Weights of a small transformer language model.
Size: width 512, MLP 2560 SiLU.
Architecture: RMSNorm before each block, biases.
Training: a variant of Muon for these matrices, 903M tokens, 13773 steps.
MLP neurons of a small language model. Each row is named by its layer, matrix (up: input weights) and neuron, and shows model dimensions 320-415. Each number is 128 + 32 x the weight over its row's rms, rounded and kept within 0 to 255. Numbers have three digits each.
Before each neuron's rows, "fires after" lists the tokens most often just before its 100 highest values on Wikipedia text that the model never trained on. A number after a token or word is its count.

fires after: " " 78, "\n" 6, " |" 5, "-" 4
L2.up448:154112139171133119098127106191155116096139140161124104037142045152139142090122134166102120107129088155171137082121137118128143170120128132169114146108178086175102098096154153137132131111125141117176080123075142142130139080117120096140131088097154122114132156164138154075110127139141183097

fires after: " |" 84
L2.up2316:119103139187134161143123153180180116161146152089091114162157143145137102142126129134083170102147132129119101160131092116176073090126122169197123130148110122186075109082117130161077147141136151090152160129183102127171146144054054143096138118148119105174130093152133127094088177141126077087

fires after: " (" 56, " \"" 5, " " 4, " Running" 4
L2.up2490:172142151205090134119111112097124082121110143098137071099117132139093148142187138150137108148160061111101107137091118124061125116149082107167077138127107101168107126136147136145124058149168156129102112161095133149095150135084145139141155144083108126100083166144145159192130162120119132056

fires after: "\n" 64, "==" 16
L2.up1748:191167096083130132081153109165023110128090133136193122194141163096182111081155111110137104113104122119129167156162084153091173114134124184149086089191119075110135135160095096175125147113171146109132182158100115057099111128118135146188177126141145100140167120093056094198104114123178166089

fires after: " " 70, "." 9, " |" 5
L2.up2507:159102134177122154148170172120081126130123103116150104099137126152151065116100131138093066148130155119083134119128084154133204067092109171169175081127161118140119155119115153144107094148149142117155090165073158104196108091140158121134154140070117122167122182178128140121143153151065183124

fires after: " " 38, " (" 9, "|" 4, "-" 4, "," 4
L2.up1251:170089188156129120140153139145168091140157153132145107105157042089101125141225128115131192071135121144167075156118097146182186084152128169134117151127116111123134148148088121148150137133117074133148094093081118158125153118108099137153074146142130133114205198229143096187105152122078209145

fires after: "\n" 55, " =" 10, "|" 8
L2.up1729:094126135185144146041157115173107145087104145079065121154078134129154118133133114143096163089148093090034092127138106143086133115113106091103102129149108132144108050142142117122104098061141145140154147107150109151207104192102122126086123134119092123104146088118142138148066136113152115106

fires after: " of" 46, " College" 6, "s" 4
L2.up2057:135123110123098168170195162117157154156107156116095086120105179174125073129158095119158139106113135066155108131146112130102136154171166156100162138141095129111117173114129164170118133093146105117119122114191118154214126145146123141145084184073134100078110133131119117110162132169131161105

fires after: " " 75, " (" 13
L2.up326:193152144107104101104147098125152118092124176158082143103127089097118106206123147132119101111099185112109140108109094130107090084129144139149132148102089156128121142143144124192163110136145161083109118104089127177180125124155162244174093143081118122023119147137121115101088140208093103078

fires after: " " 59, " |" 28, "1" 4
L2.up2126:174085131127105124061155119136150107132166152068140099092086176159146125143165120137164143111177150155084132134089132102150124133144181116178136116113091144172154160147119170174080099150136161114123144116094190178139127084114227140092085137160128131137110167136117090100127100184233123130

fires after: "," 32, " was" 18, " he" 5, "\n" 4
L2.up318:127105135144140104175088202176074134125114148168120062101128102112105114100175093127062163144153134128119176199114137061125144123118124088175201104127168120101126142098151211154123163101174091115114156088118157088112122174159146105169112071109093065210072178098107109142106149093081166112

fires after: " " 36, "." 12, "s" 8, " c" 5, " p" 5
L2.up1278:121148151073151107078133169104130094143155105078144165126129178127119100174153144199135160163165087115127165162121092136123140134112142165150139148147143127127126119080126130139061144109070154100185148095173112141104144155099146157120104139147168124150091168141149111219126095086117155133

fires after: " " 60, "." 8
L2.up2015:122165173088154043127096129146131166169122094136135104095154126082124115102088161155171194183161175184175111119097149141115170103179127134181166148089136096146130115101163081125142129102099151150137150079113125116124121092121080057166139129123182133129152144149159151077089078134135186125

fires after: "," 43, " |" 7, "C" 6, "3" 5
L2.up1523:133083098053093141092115106173133123101149092091117187122105133117205113178116131143107154150152121113126163108104149161067088131126156202134175138062110130149131131133153098195091116110111106113149092105111128143135121202121106101095108125088045073173158141119121100108176143197165150157

fires after: "." 40, " (" 10, " |" 6, "\n" 4
L2.up2263:108180139134099140134082120219185136120057081205113136177096093075069115157094141131124099088155078192135138153114117113170134085143181179144122111091116169127141142091081143109067128118178130094140161181133109109144179127130131149133144138086130120017154134169138104194130109118065148135

fires after: " |" 44, "|" 12, "\n" 5
L2.up927:143177101073138140136162118099156176118097120093143071101121086118170122064141094129134154124121121106139174104119119125119093135089103082114138128181131157180090154161133168059175174121186171142138109160136141099228132097185095128115155105094156071128117121131052216150141117132152110133

fires after: "0" 22, "3" 13, "1" 10, "4" 8, "2" 8, "9" 8
L2.up1103:132121158074123134126160103098058139017126195125106127050090092099167200085109141180146144136180140123146166127137037103129089127123168134168125043152091107123108066141108090137083094155099112133116091090132115157137124141147174111145113095080104129127105133083124091151097152116093164075

fires after: "\n" 49, "." 20, "==" 4, " –" 4
L2.up2513:136153123100092082123077115135109155118084080172155057137130147070150184106091149190141096211172102141152133103202077103203128158078140142142163178076140094132123153142118123102183064090138135143149178113096115131097137134114093168167100110101088147142156150134124077157136116070089107078

fires after: " the" 48, " The" 27, "The" 9, " " 6
L2.up2228:131143193104117096130138152102118190085180136090099204136081083126130132147133133081165139092117136156130150101120111122121129063154166102136106108037148152091110066105132115103168154069165197090137138129148084173185184153119112163133131099148132150105149098083128139168075173108077148121

fires after: "\n" 54, "-" 12, "==" 10, " " 8, "|---|" 5
L2.up1933:096110147154079191132065105147105073123106123056159101121169142103116117122182140183097148120114106165165144148150125118129092096175112121164152116135060143136095103062167115139148055193112093142106134126132135113147144165117095151165127151084176150145103114176115103141108106130128090114

fires after: " to" 57, " at" 4, " for" 4
L2.up19:116147113143055127174112134126122190075181159157135117201175146155131112037146096118157145093157155134132116193107161179090082131147135144090142163113161120138131093174156065152128188146197128088101087118140051103108110085147113156142165061159128125105146181135166131107090078135189171096

fires after: " a" 40, " an" 20, " the" 20, " " 4, " The" 4
L2.up2393:123089109155120111127041122108071185077135144087103134128161121124156136103140120134181152116118153117108127078127088151124179139095108120132013066124150158090094135135087128104116146102131116091157105128113166205184119124143111151091127162125139105106153134170119116179108068109092108133

fires after: " " 54, " as" 4
L2.up2322:128085134099119090132090146098222144138112118172145153129094144155157125157131117138138119085183108142096131125165130135101168080099214147197116153114165110090147097167090208083123143148162143149130133062131146121140128094123077101130159118143163081192120160111187166106127105145141115168

fires after: " \"" 32, " (" 26, "'" 16, "—" 5
L2.up114:078084151066100129086116147128113209090158105079081112056133163173131159186146186130073170158119078119148166114132069119152126195096123091129168141125143091093157162126187128098132100117112106116163137116075157165128150158163125160190160139116134149115127090161105126174143114098093127059

fires after: " " 55, " a" 6, "," 4
L2.up627:096163158109149144134098161131079123098116143134122183144119139106179119219114164195150096200217145131127121124172127176160185116171176127146112108103143128184159112097108042102129095098091126172196101130098114110104091148168162140141119156149129089200120125097105078131162102152086130161

fires after: " " 44, " to" 6, " the" 4
L2.up2301:201128127056107170122160106137122074135192132142117134115152122136076104116145122147146113111109166151115129082159127119091094059156142154145124161141167088154162135157101139197011082155152154121129176127050110184201079124068164136038089079115110151129110125079096146107106148078145156113

fires after: " of" 32, " the" 18, "s" 6
L2.up1724:139082151121134129163170170100166124090114162113155142121122098175102129070136071098145136125117117135180119141154139135113135171113153097116160110156111141059124113066142155208108131140133136154140072146117151125089079121087181150111100088124140128044069151089138122153122152107074081099

fires after: " " 40, " (" 13, "s" 6, " in" 4, " the" 4
L2.up1635:124116098154119090161104165122096116156133145124118098097134181155084096082134113144105181156064086142121122109193118144079110120139180169177126122154150134180121134134160149167123134172179143116101138137085122159118100161114138156150135099138136150082119178139130174083098189135109152113

fires after: " " 74, " (" 5
L2.up2291:098115188137110119070078142152166116118088146081124148113094098126141166140129169130129091117168142119101120111186148105158176173130182108206128130143140141094130105126057133107165107124145087128114060081114147112188091081108128128122068178190134140209119105095184115161093148087114141105

fires after: " " 69, "\n" 9, "|" 4, " |" 4
L2.up1195:138140094147116183086107098169164126091102115096114141095147115135160103136163137143097126201148080159088203138163132094122135162130181126107104155146126173155100096192093230156138169107088099140096137130076147141141115169161110152077107097153133127111141118089113152108070143126178138105

fires after: " " 70, " |" 5, "\n" 4, " (" 4
L2.up865:136109109162135099068162165111105128130162077068150171149128199184122156146164084123092082084126100134150149105086064109132104135103132171140107158111110140128132144153168158145118125129041095125146083064112139080158177065146060165110102141131156110148085109125176148143087138041121189151

fires after: " " 51, " |" 7, "-" 5
L2.up1172:127105080176139185154187119109118096110165125123176125093145100158158116120105114109113098137106188130129180172132158122071111133138156116208144114107143084133104107122124106073143101112077112156126079101104173172141124056142101133129137130124106048124147141125128131155106132081103051080

fires after: " |" 40, " " 11, "7" 6, "5" 5, "6" 5, ";" 4
L2.up1080:085164073160084119116106152105111125064137154134126172083140130093163094115058106117109096134048147162141112141117205148116172129096158105122148094122128118161120151110139159176142131099139107184191153127144019091081074158152094165148132068106120085101123108146113113101164094105142187139

fires after: " to" 53, " " 6, " for" 4
L2.up653:176125166166124131107135095127131110163116170185092144186125181185173119087160156142146155103177116139088170151115149141131094102152169208095146112135183141073102096142114117073200153062106132145142127201108106145172137146141147125138148059152104168134165124138138107164076114108134117136

fires after: "," 51, ")" 6, " is" 5
L2.up2366:144124135085124133104140174154136173134125115166093170144160052123108085185122088065152116131074158171146204113101197110167113111085163195139158085114124127138140206157119158143111144085145111142089113139105143132107132121115115126151058143121130168137156131132142099090124116046149120182

fires after: " |" 31, " the" 15, " Final" 8, "|" 4, " Qualification" 4, " " 4
L2.up2355:153075163132124111127139141124120095101168200079109040163128105175164165149140127045107117074184128161102091125147093104102101166120139121163086135118131077163093143115152147093181168201084065184141156128131137132131154125131163100083158158205130143192166071165108144166159122142165135139

fires after: " " 62, " the" 7
L2.up1506:173173193081117139091120149135134106130135118144147101134124125138131134117093203130087059107115150079111148141147193128153104151074147184186123080105139121116125099093100085130155053116150101126139091160133080155169109125116138148126084101140112118132210161137167119156117082158165128125

fires after: " the" 50, " in" 9, " In" 6, " a" 5, " an" 4
L2.up1440:130101113152124097116108164042138145128146148115106186138130149116096099106106105104138209127127067140126162138171114134107135156095158092162136175078119170098070166130069172095211135154102059158173129125112186095061148081116151096138142107170135130090124180179137121193126122079105145123

fires after: "\n" 25, " \"" 23, " (" 21
L2.up2388:115079097164133125086160113174103161102104176109136175121122149165131167166161101167084132087117135116097151104083098200151145174150193120160138119130133119094130143104174144129118120122178123128131163088064046176135117147117094182089115122134128119093100121162118134170095070130168100081

fires after: " the" 67
L2.up756:108084141118139079132136146085115126096138141164133057122146032113153177160111104129105126087171115168091075152064119152180149176069113078174031148126085127140123124128094202116093141088115119128111060132126171156174075152134151141142107100076150077097162073084116184131039161141087099118

fires after: "," 29, " in" 21, " of" 8, " In" 4
L2.up788:113099122150090176154143109119161133149136100109136090102122112097140163186116125111097135145122176120118139095109115117133107126172152168080074095145067120100077164135141098168155105239081110116139132124099143110173169148184090123156139113145121104087113161156160180133139140135097125101

fires after: "\n" 17, "---|---|---|---|" 11, "|" 10, "|---|---|" 9, "|---|" 9, "." 8
L2.up689:147100151146126160105126130148078111162109132139075044118135150120121063083169144136089134084078092166073186078149114170106196147140168125132083139091134126141129149129133128082080116173130153078139140158135086117130093104112087189145111118136096146137159196087123059140132071121092145153

fires after: " " 83, " (" 10
L2.up2476:192160125171138133124231110119084132158149168151077127134153089106150086142055138117108096142095084139079105111189099118139096090137159111125122199092127124074140087095216130106204121113168137103113128163060161183151133116195129170140145144155184120137087151117114129225079124069095124101

fires after: " " 65
L2.up2332:149145134134166099060139127114103144133154159122093133144102099130098117111111183124159076125176110114128175135109139142129103087110141143112117167154143140057104090106090148137093121115079084136133057151171105137107116135173134120104069126086138188183102169169152161133037084120205128151

fires after: ")," 18, " an" 16, " a" 16, " the" 8, "," 4, "\n" 4
L2.up721:147157095055155108137084089066114138090157090101049129137086099170110158100111099125104096167094147116120128085157132160147181110174176156151089077129151159130047106103140135221154128037154184142116139128173129146092067147128131173172180166129171118132106115127108118211062105095061098179

fires after: "." 63, " " 7, "m" 6
L2.up427:104115180116117138136194138124116187159138134113107095102144095131106110169131113130125129139155120064063154135166091145149176161137120162137140108091147126106124111072107101120084138076163110155153164141138140138152154187145129163085179118147102173117143115139149123152118131129209163108

fires after: "\n" 66, " was" 5, " Year" 5, " Party" 5
L2.up974:117169127102122147131105130118145147176115143124100057108160100130150175083089148171082147136070174109123128113113148142124091108115072164153119174132147106074125141134141145189147179110093151139132054164086146142154121148173115168155127121122069158086119150161111123117150149127145131114

fires after: " was" 37, " were" 9, " is" 9, " are" 5, "," 5, " also" 4
L2.up1202:189117119207092075134136174143110117064103135121111140218129106101087076114122166099119152108153153158085181175099104076086151095042106139114188080116111149103104078129145161142185138124119120058153153108138113143147095160099108148121128110096158139161130161132082172128052103096138197131

fires after: " the" 40, " a" 6, " most" 6, " its" 4, " an" 4
L2.up729:124164167159080120154089097132193169097077137078093073109074133117149110127160157125143165104143130115135132099141139120107188156101152112151111135104162203164153080210084196094127164099174139124139109113155212105141125092074086169107128121126159160093115106165179124154096142131117079157

fires after: " the" 31, " a" 12, " The" 7, " |" 4
L2.up1851:156103167152102089124134112151120136086103121144075110144132091108121138123146142104101117066146149141047103117116122159092122152121142132170091077189129159175117183174092153099097069118144071106095127116143142134154093139093148101142111102153124097146079174126045130161106156131120161157

fires after: "\n" 46, "." 17, ":" 12, " |" 8
L2.up6:093094170123158160123151150104122137144103119168124108183073127127144167086155139151129151148156120057129123162145158024088191124098167114099124115133137135167105152115121149146141106108150145149139131150161141142109122152157111171137088117142110152125100121104188104123124107148104122138

fires after: " " 39, "'" 12, "dale" 9, "1" 4, "8" 4
L2.up2553:176070157164135130114082154126098139151167119144142143087023134133134102194107104093123112155125182121119120144137115146155158113121119146138121138139107132117169150124103018153066183104128120151141113134089148134136178072117154141183125100130166147163153101065153144116060167156148127232

fires after: " " 62, " the" 20
L2.up2133:126144084116206126122146171092095072152155110134141113199132177146176130108143170158135104184068166153155128146145133071147126131087135107171169108071163189109120135109108080097159182167086169127164164123117153120107121150129136106114097099145110055025134131100150146176120035150158127154

fires after: "," 18, ";" 12, " as" 11, " and" 8, ")," 5, ")" 5
L2.up386:121107121060130105148204083126059117121196142121150156108138089126132150109121086123112079121143148147100107123154114092144142121143164085109127138151121173143169153127183148067153074088150167195071141087075133148130130115127111107164064124138083135131180106170157090083112133068108161162

fires after: " was" 24, " is" 12, " were" 6, " are" 5, " " 4, " been" 4
L2.up1030:149106166097119124115153126150149124087161048120143136107110150174131109131120094113075176078131160117116127083112127124083128145133155140206189118140188158103121123140100162109137125103112148145143140129142069127117095108130093075133151125151097133140174147096121132137108129108114141133

fires after: " " 34, " in" 8, "s" 8, " to" 6, "en" 5
L2.up291:100147165124132098124093129136165154028151099126136085155102126177186124106179115205119133189109065071127160091126106115116163081145161137067103159141116097120214124118106098094159169125104148134110168126126064123176153187089094125183124100109110128108060040088177141091143136092104125052

fires after: " " 60, "\n" 6
L2.up655:178164132138099083087113158091118177078143156090111106109103115151170148129151103186074103127107189128158114139113123204154127140108100128176147111171111136107108116079138118104141155114148111150038150131070172115124151144156153122114117111095160092125080138096086131144135091147156180092

fires after: " " 37, "'" 20, "-" 5, "1" 4
L2.up2435:084124154112170089129099146107134149119189126127084162086088155118091103155162117083084076138178129154160156134159094175101084136122143191108091128161189105098120119120074131193098164139041112147127117140129142140087130098190184138134059174131137063118173107141150139122121144080142080137

fires after: "." 72, " |" 9, " " 6, ")." 4
L2.up2020:103184131102156154123133100186095138125052154093176121072177154081082121170082101078106138098128131143156149101124123157131127186130130140161104147134165107207108141145107093093116090131109119126135080156185179197113233149140093109106131121067115110136124101156089178114156088045083152124

fires after: "." 54, "\n" 5, " (" 4, " According" 4
L2.up1547:145077132109108110124118111173055119115071100166131145134114162154130146110075102098111136174140116131093133170179124113118129110104109119074113121103101068160129143102075127108130136111124142174120154099110118133198120114067135117128081138101116162108144197107129112115086107099098119166

fires after: " " 67, "==" 7
L2.up2147:148148118164147149116079152107112190116165091162166100118100130098163082090142094088115088106116118142125198086123084133118145135125178135111036127106082116136100128094107187124129119096158117134157092101080120103171078078137114142118163146094150077103065139154116139065124118132107154128

fires after: " " 61, "==" 6, " (" 5, "|" 4
L2.up1743:147070106121165155128148068105085133142128139161103092191168076163151168119101121154122116097092119154125136100065084093133126083131140094209109189136086144105148111142120108179118135098098096199158089110088133137132136095132153160178132125115166093118147159159131145119128136129096125129

fires after: " " 59
L2.up2412:140132135153164120068187170113058157127170102140105081067147132123196128114130148184081141152111112165112117109134144137154133147075161139099144146118114114172129133161125112181106147112106106161129123142095136122144102137137083092138219129163132098134134097098063125098112158138162111124

fires after: "\n" 35, "==" 21, "===" 8, " " 6, " ==" 5
L2.up1498:075174163136140152117089181152160182129137164150143139114149124173166113139150142122131207076160125098086090080151153153070119098193129091150153088194088146066115071134161163154151154154118121079147135119127100107154113145137104134096130087158078157081126114138096079166075072153134146091

fires after: " " 50, "s" 5, "ac" 4
L2.up2437:158138191103080124154111114115120142085136123140102176058146050085159167128123098157166124163092117108128180186111209138138097152111197073137131133174114104125118189131080085180131140153097114188114106092118100135137157134163134140121137102126214103092164148068125154112137082073114145117

fires after: " " 84, "-" 11
L2.up1699:120155159144146077032162105142133070094120149169139118141122139078142103144135134152125075099100152085118114155114147076185076163130158149114168166130110131117120130104078119115124153172132055141158135119105158069132109173163108096149239093159108059128105142155148166075177116097170166143

fires after: "," 33, " The" 18, " the" 6
L2.up2054:113085115097148087158146106112084142110118094118133075076141096089115134095102135076086082092099160090143198085165132094158138153099076169129113110124137110132164126050119132161075136113109123098088128158096168206131175176151183222129092064141173126139070140045103099106131168124127149176

fires after: " |" 42, "|" 12, "0" 5, "s" 4, "de" 4
L2.up803:193120079093154122170090168134093084068163084203102123154129174123123100103137096189064077088098154160094121172178133153136131084187136110124028128150133111118083180146116169172123174140127148156095165150077160159203110132113109132126125072119123118147116139123074144131038103129105156111

fires after: "9" 17, "1" 16, "8" 8, "0" 7, " In" 7, " in" 5
L2.up39:144130105060099182140121118092102148146179178142131143117123029156093129130090115067187195154101151110095152130149156138091175175166168121172108151131139104088120138100116140148129085133128107115147103124150099124130147106161129158080110153193104128138115081171105046092139139085044078070

fires after: "\n" 55, "," 5
L2.up705:172134042127110132093122130142131117131134144107067109189135075131201144115188139172127121083119114102153158115143102170176147117170074193157158155070139144058079077084146113088139174177075101143126100120107071112119127144081142149135144064119119146105128158108130077186127125159146150148

fires after: "," 15, " in" 10, " the" 10, " New" 9, " " 6, " a" 6
L2.up1422:128113133125127089091111056121153130157137135098128203148060124125138120104119187074136107099148197140112133100200106090167117158170127151097165078123148159087182141147091111093162080139147147124079120152097142142136089129051143167098117138118165116144130098052125076143078126147143130136

fires after: " " 46, "gy" 6, " de" 5
L2.up1552:132137106140119141199167156087116084145115136044158141123141054124128147170157117117178115151143123105132157138114112136112082156114128142136130143147220096042126112142102118077168189097170185127171167110130154164120092105208187124142091069134155045161138134135089153122189140095133105129

fires after: " " 67, "0" 8, "3" 7, "2" 7, "1" 4
L2.up758:118130138158151101166042085154123142166094164177137120150117138124117083161128126073138090090193187154076093157168117144065118142073116121129066121138153117130169119174138115110132125141114084163139105122063149138115186077160132175094091083150152038120123152087084184123099074100097114131

fires after: "." 22, "," 13, " a" 9, " However" 6, "\n" 5, " and" 4
L2.up459:114108106110144156119114171119122152121161140137151111171127141107107138143128110176162157097152118183085123112121089145132102126065182158186095176111174080131120101128087135137148124143100104127114185130118182129109114059180129165182129189159137112115137121085098139103151127083175107150

fires after: " " 45, ":" 11, " well" 11, "-" 4
L2.up1249:157129151173188090136129125106133186070145137162106187055158115110146173114126091136089097143185133099112117085110086106110089067116121124131112148130085115127104102145165091095148124127107092126235141075102117145115169087135181102144107068132216112134176140118119114155152122117175116089

fires after: " " 73
L2.up2280:181202178119118160149108075108160131187101154107150207074088093150156093143168155116071165178054148140097160097122139131156103114095129146118107107117162159105071170143075027157151114152118123178140069060146111114099072075097210162111138044095106102135132170095132124148123114091166105142

fires after: "\n" 49, "|" 5
L2.up2159:113151097108153143117104077130098144126130193115081128131127140080177085105129137180114101042117143148075186144131105150114094153156102142184111184150089118112083152104105127129188085107138126125151120090045141133080122209171151166121140059132081083083120156138173132163133070192130151096

fires after: " " 49, " the" 8, " (" 7, " degree" 4
L2.up2543:061107165105113117187151130093092128125168087178152153149113086193138133144088150080117093169136147088132188215068153092190174137147160127195130134143109109159141132135126081086156150146167164150143153154149141103128165148134109152172121078173098137102073153100139158147165107205117143068

fires after: " |" 38, "\n" 27
L2.up1040:111099126077138133125133174099217106113168152103126135139154125069133049117160127157152140128145163112111133124152130126132105113161124135156120118140160128143106099136109140165177145155139153102181117140133111177107117110087140130120077136105137143139129117134088125120089068139078035032

fires after: " " 34, "," 13, "1" 6, "'" 4
L2.up2353:185109098132118159131137176136116081102193133131124125054064207145199075134131130165093143168119122173104096134130143138117140099089107161124165082168143140141146187103090109131124184133104157154114098155099135114116155149132180126144109125154099081139086121155006134166155137086153143111

fires after: " of" 60, " the" 19
L2.up467:109099126115096127092092163076112154129120134105117144126138192140122162163150127166105143091128109152169165091157185109100136137195163107128109168179110205108178144101144143103159229123109087159095039072153157163133091107172086119127140166147146167060133110065076080218101059140145137101

fires after: "9" 22, "1" 19, "2" 13, "0" 11, " in" 5
L2.up2231:130132183084145190153118150090120102149110113148150132141136099137169178052118150196144135137126104123105191112167156095160117212142146188157102101107126150048127128158099120112154124171118111115121082086160124089166139109117128068098137114134124122117126038138099101098103143150103150130

fires after: " |" 26, "3" 11, "6" 10, "0" 7, "5" 6
L2.up2149:151160049122108173145125203106119065074116124155098208083105140120141184173108126114111167150072162131109123121157095064120138116106153141047136142113101110140102142169092117112080083100117131118108099131066140077107108127138135153141171079091065129198108139098131138123111145132081138148

fires after: " |" 28, "." 17, "\n" 7, " (" 6, " the" 6, "-" 5
L2.up1312:062164115144128179120098125100077101108147167119147067136125133188094098139185155090089140188169115118109120107132135093146086148162183078136075099137140160150129131159122109091138149090170103087151101114182113100113082144142080129175099116074107139137112165132147147090186116142165140104

fires after: " |" 37, "|" 17, " " 9, "-" 8
L2.up2041:132143111099169144111083172160158161102182121107112136155133127119118167123165129148087155128137127132118155136150087134144112134129141158079123144116161110139093102086197124143105129078115126157119157110100182096115163173105125170098118091075119127100128140108108134140106110155106132121

fires after: "," 42, " was" 14, " is" 5, " the" 4
L2.up931:167124124151154085066139155140121082177110066139096158110076145103144141039171098106092207088147159117086133080117120143103108086126148139117128119070131096121112135205066180140117075131137118102160112121134120121149178139128157156094118131139147142120161114089119099124067163100101131218

fires after: "," 84
L2.up2363:136122127142097137081126128130126113180141109172100123147141123095126106181077099079117122145133158164122145140110188104128150132141111128108115123113080104121083162163139145144114058061084152135118100113075174160113119142108078130189122118156108094185146091124151155115143140091108177109

fires after: "\n" 32, "|" 10, "In" 5, " March" 4, "==" 4
L2.up2123:165103134132129119154130099109163141087085121147134057132193140128195161135154081089086089114110081103150186054164120159094117157072110133124074094086164132098117161138107059144137159136099134132118152135161134174064086127116144163178127153104146166126089120107077136174140064177124075174

fires after: " " 37, " to" 12, " was" 6
L2.up1155:155200141121146082083098115137207132103206118187124152144130125117135076155154127145135098203117144101087172143127136146159127087152145167119097103131138118151140143154149116209092081137105128117111089127107102150187171155150127195047088101143114098135125133097117145105150134113095188048

fires after: "==" 24, "|" 10, " was" 9, "|---|" 9, "|---|---|" 9, "===" 8
L2.up353:065149103090077113115102117108132138144161204118125128148151062041121121096165186141150130091195163125128136136164104108099133127131130133176093186152130148137163164134173121121108105102156136139141138175118152141153098166121077132111173108144092110113077143101090112082099132137140169049

fires after: "," 48, "\n" 30, " as" 5
L2.up1382:141092147116057161148176156173136179150163140105043107144115088119071085180097196108064131132154161153140105114153139123167142141116173150136166131124131112120146135091071115125127099165107132129087173134164183154107176206101180162160145107161110136094105133134099149137076071098158154112

fires after: "," 57, ";" 5
L2.up1037:146168165103190080070076146166131155145116108209085171171138102120132101143092204095123099128110133148155133132101179095115111162145173118177169099118139101120116149170079160115145166125104157116162101122123191082110070169167098093127095122153158122168091158106137086108121100123118113120

fires after: "," 77, " (" 11
L2.up922:148078082137135137079108154169130166114131123107146109130098113131128156112092118074051187148074110127087162116132133043132176114124142118064131130134094094157151174193107156133130090142120093087117071147077176146096099111120144173124105091131132116192110115134132087164101123100138150083

fires after: " |" 59
L2.up993:118165109129123104134099136108184160064157102108068111120112135167135148084126111172145173121089146145109165158117120162127098136102155138181148067123128113127145151136126133131124196082096151101109130098093143144179123102129094117115144122138072126171129101163104144112075053120139112129

fires after: "\n" 25, "==" 12, "|" 8, "." 5, " and" 5, " " 4
L2.up413:076093106118102174121089126130126138104108101133091148166151117097130076142152123095105130127142135128043151150143133151132077144144108126120135156171168132135082108078128072181095111185089113152128165106087070136160090149116105091099152098140087159190118144067116121146121156124049133096

fires after: "\n" 37, "." 14
L2.up1958:132166186151140067107092117132143186188178166131129114153183147159151098170052126114116119143123160144153119134144101110153151127096115147105125201147159134077137080100107154067099083199175135116123119205072127151156173139140114100160156117166086159101159091131199126158110117195144132092

fires after: " |" 27, "\n" 24, "." 17, ")" 9
L2.up1931:167166090170136132096136139159110124111105235136098100155085127120152123163122099189113142159191087115094177175144053077110150144139099174129182099119125140150136101105155113167082095117115125105112129065149156112097150132147153130131113084107154160097170133108162217238170131185146135105